Weights of a small transformer language model.
Architecture: RMSNorm before each block, biases on query, key and value, tied embeddings.
Training: a variant of Adam for these matrices, 146M tokens, 4468 steps.
MLP neurons of a small language model. Each row is named by its layer, matrix (gate and up: input weights) and neuron, and shows model dimensions 48-175. Each number is 128 + 24 x the weight over its row's rms, rounded and kept within 0 to 255. Numbers have three digits each. A neuron's up and down rows have the sign that makes its largest values positive.
After each neuron's rows, "fires after" lists the tokens most often just before its 100 highest values on Wikipedia text that the model never trained on.

L5.gate18:169115126121146136112107136104130130105125101150159143145166143133129130119132105116111144139135130098101142131137151132141125112135142145147171140148161131164153117130149098099133175146102209126134080139109097091138115158107125115151114160113081122136109175135106162149097124135138098114119103105135192140164117104083135132107139145115165127128150155160122149130129102165107129115118
L5.up18:108172161139130159124142127117111166134106123151125128137152146147134095112142184133116100168113131090098116109112143144073157111062134131101094155137074091120188108173113147113140163111156137130136107146114108146142107113132133098122153117146116118093106094135108114116081111134113075139116094139121119113136097147149111203131102134093113135142139109090127145120105112100086169155091
fires after: " (", " was", "-"

L11.gate22:123130167141155150121127137132195136044147128140146171130104114170139114126136085114106145082131143130160103116125132078089099150121137101117082113138111124104121164170151079135122128105134151123098138146113104135154106115126163175139149140144112119125100147146123133068141142130099118096156135146129075140109154115119107134120116121127093128104115151131138114095165133097153088141125
L11.up22:138152152137100165151134120143108145154107133117147132129130146140170182143103131137137143142120101128098105116112088136141107108118117155097124123116126118102150143110118097150122138120087101133142112137132159126121107107132166108149113115074105123145119108196125083158144136116110098119153115158167111132110126092149071124101071103123124135090138176128129110136126093097129146140140
fires after: " |", ";", ":", "|"

L12.gate212:141129147168145142143142196150124133123119127176128110134126151116079108096113142115081142136148115133131143120123148107138106116142103136121115169106153086104107130130089082142118157135095163104164133179099128177140149111113110106148165097136122114129088123143096151133167107135135115127179085115129170119136127114125117150127138112108123140139153130085120112141132113110094142132130
L12.up212:146104136113177137143151149143107152133089150115143145128146121094095111101136187135089124159120106125094186072115142114175163128083091128142106132133144164118117153142094099137137152124125160135083120137139150118139141117097132142150109148158157104124124089119151118143150107099064141115161124098102145131110141119102128120111114134080125106113129116105130120092127118127126148108106
fires after: "\n", ")"

L11.gate340:129127090136157111193116109120147117138159129122095140096124119162136134114112099098146151104090138122112155080130156104105167116142163132150097139095102083106124182134104101094107136132157129114148115143124119102160141149135095141118123139129143156114105113141109117157124129113148132095161153095109106136090114167127159123107140125078140072094101139085122128105129133118127126141137
L11.up340:189114157097113149137135116120136113130132116147135121138094114159160147088153102132095135117132135132153132131098138141105098126121139121140150094095153136126106143136102143107116153151169145144156126151145093148098132130102176150122140164115194100058115146145169129116114178174176103129085159154103117172123125110120145136111120101139103109125075124113162102102187177141117124173153
fires after: " |"

L6.gate191:113133113105118097133153126103127098121089102125116156136140153116139125144175125127150097129123103104109158130085145091096128106162133125143088072121142139139118136119135158144088126138197122112149130144105123073171148125125145165109151118129157143145141100105164139149105119113114108106100147150139116098175152105154154137155144070115109112150089119091095143111122075160116156108085
L6.up191:137102147113127138199093159163123143109119106159133123165130138114103107114140119117103166135149117092162135134143181175114146123164137111134125111138093103162162102113128119133119154141108139115125136108145127094127147146175149145162140092138110096131136175122139140169094109139105169103091110125174142149137147120121150146130100131112090105124157107147077143098104112125163134104101
fires after: ".", "\n\n", "\n", ",", " went", " released"

L12.gate167:140151122113109145112150108144127102125128177136121106171106115100140161141145134121132151154144117163128125098115105121137131088161153146163057140120150134134138164095073130111123150163131130137119119182097085105129097145101148127127163103135102143134112172122123153172121121078154131133151120101135137126132174106113106152139127135094142128138112114105121106175107153132119141088142
L12.up167:165136126140115177118134117118127122105112121125153130183109109143138160165132191101156137161152092133145134131140115095125113119165170156156080110117135133111141122111118125120073077161180156073132143154110121137087153140133119129166172134145099137127106107098146135127124142121166088146137097131103113124123136167087170116126127111115096136163095141122094133160156145127143117162103
fires after: " |", "-", " by"

L3.gate236:133129092079159149146112144097094129129149146135111157129118104140133133137110095092108111110100132109134112109124161094098150090132134145071168124147096160118125126131125129163112138139126158119141136146085113116138124123113145133103136082186128152149095150183133133152120126088129129099125145114139129163111147167081143139137114102105094131105127144123089208135171125140115132167155
L3.up236:121123082109138103122149111094104149129095135114091161134151104088087124115131119123145105102103138079152130099124171115107163097111095116093141147149111111120087133124119098103100127131090134103127129125111109069141120122134131128161102072149126120090135134138154100128116129107142158145144142093155136150162141138094164116128134137103099138119154137100108126115133116095083151069122
fires after: "\n"

L11.gate258:148148092165104113166095090124071157120113124126153168096116176122147130097107145131124099141125093156137167128074113120123137109119101136136116149151152111099142148149133104140150161191161116123153125160131105109123134155114123132113146107140089144147111143161131139126194098113112059125197156176118158113128092159100112112162094114074112118165120140119118159153122131098136163134138
L11.up258:117112092138112109124149096151099144130138159147124124130172124149143137144132134124168149121095134131113147086105091101119119130156110098157136105072116127166146156094126118134113138108114116150111131127167111099149119117168110123122180112145119116156125114107087129159133111081123126151153083104098137165116103165052142139110097126130104129124145129118150182163084132132165148142140
fires after: "\n\n", "-", "'"

L11.gate300:144148129101177140108100140153103110114146151134134136136103088092143109141150155148122190115121122126101085113178129120123100095130112126143124141116143112117157129113128150114144181137143108151122151119142103077123128175120157104091122129086148131197113141127122131135152104099126093131134109114130139106155180134064102164113096142083123151133126120100112177145105122167189125101142
L11.up300:107116111156142162138113132129102136121144150079089120122111161118110131073103124119085085151127176109112115135134124116153152145112117120143129129109110105140143105125155104165147137166146120156135154149174170137130094197116123122127133129164093134163154099135147079139161158121106157120075120136117116147113057088096130115108133142108144125080138125119155143106156104084114161122133
fires after: " he", ")", " He", "He", " she"

L2.gate348:131143142115133121115131127146118110117106136168084132141135133139123110100104141109111126137109082158191140109119145108115134112126122109117135130173186091132110120133131159147101160154111152108139148139120093138146104117151114113153131111168090131108126165077091123145093103102172143142118152163164126115159120140087124122110133147096138184097167088138076131114159111155143130123171
L2.up348:172123093131168166118143136172143128127143126154108108131165113152131127085124104119149105142101117136165135106091135112108150095171148114133126114172128115149124103128162166154097136159128148111158112197159068131158091123138159116127130108170110108160122191117135134169118103133159132137142166140153127133144068119104109108117166126100149159154150144121097128147138120164130133149174
fires after: "\n", ",", " in"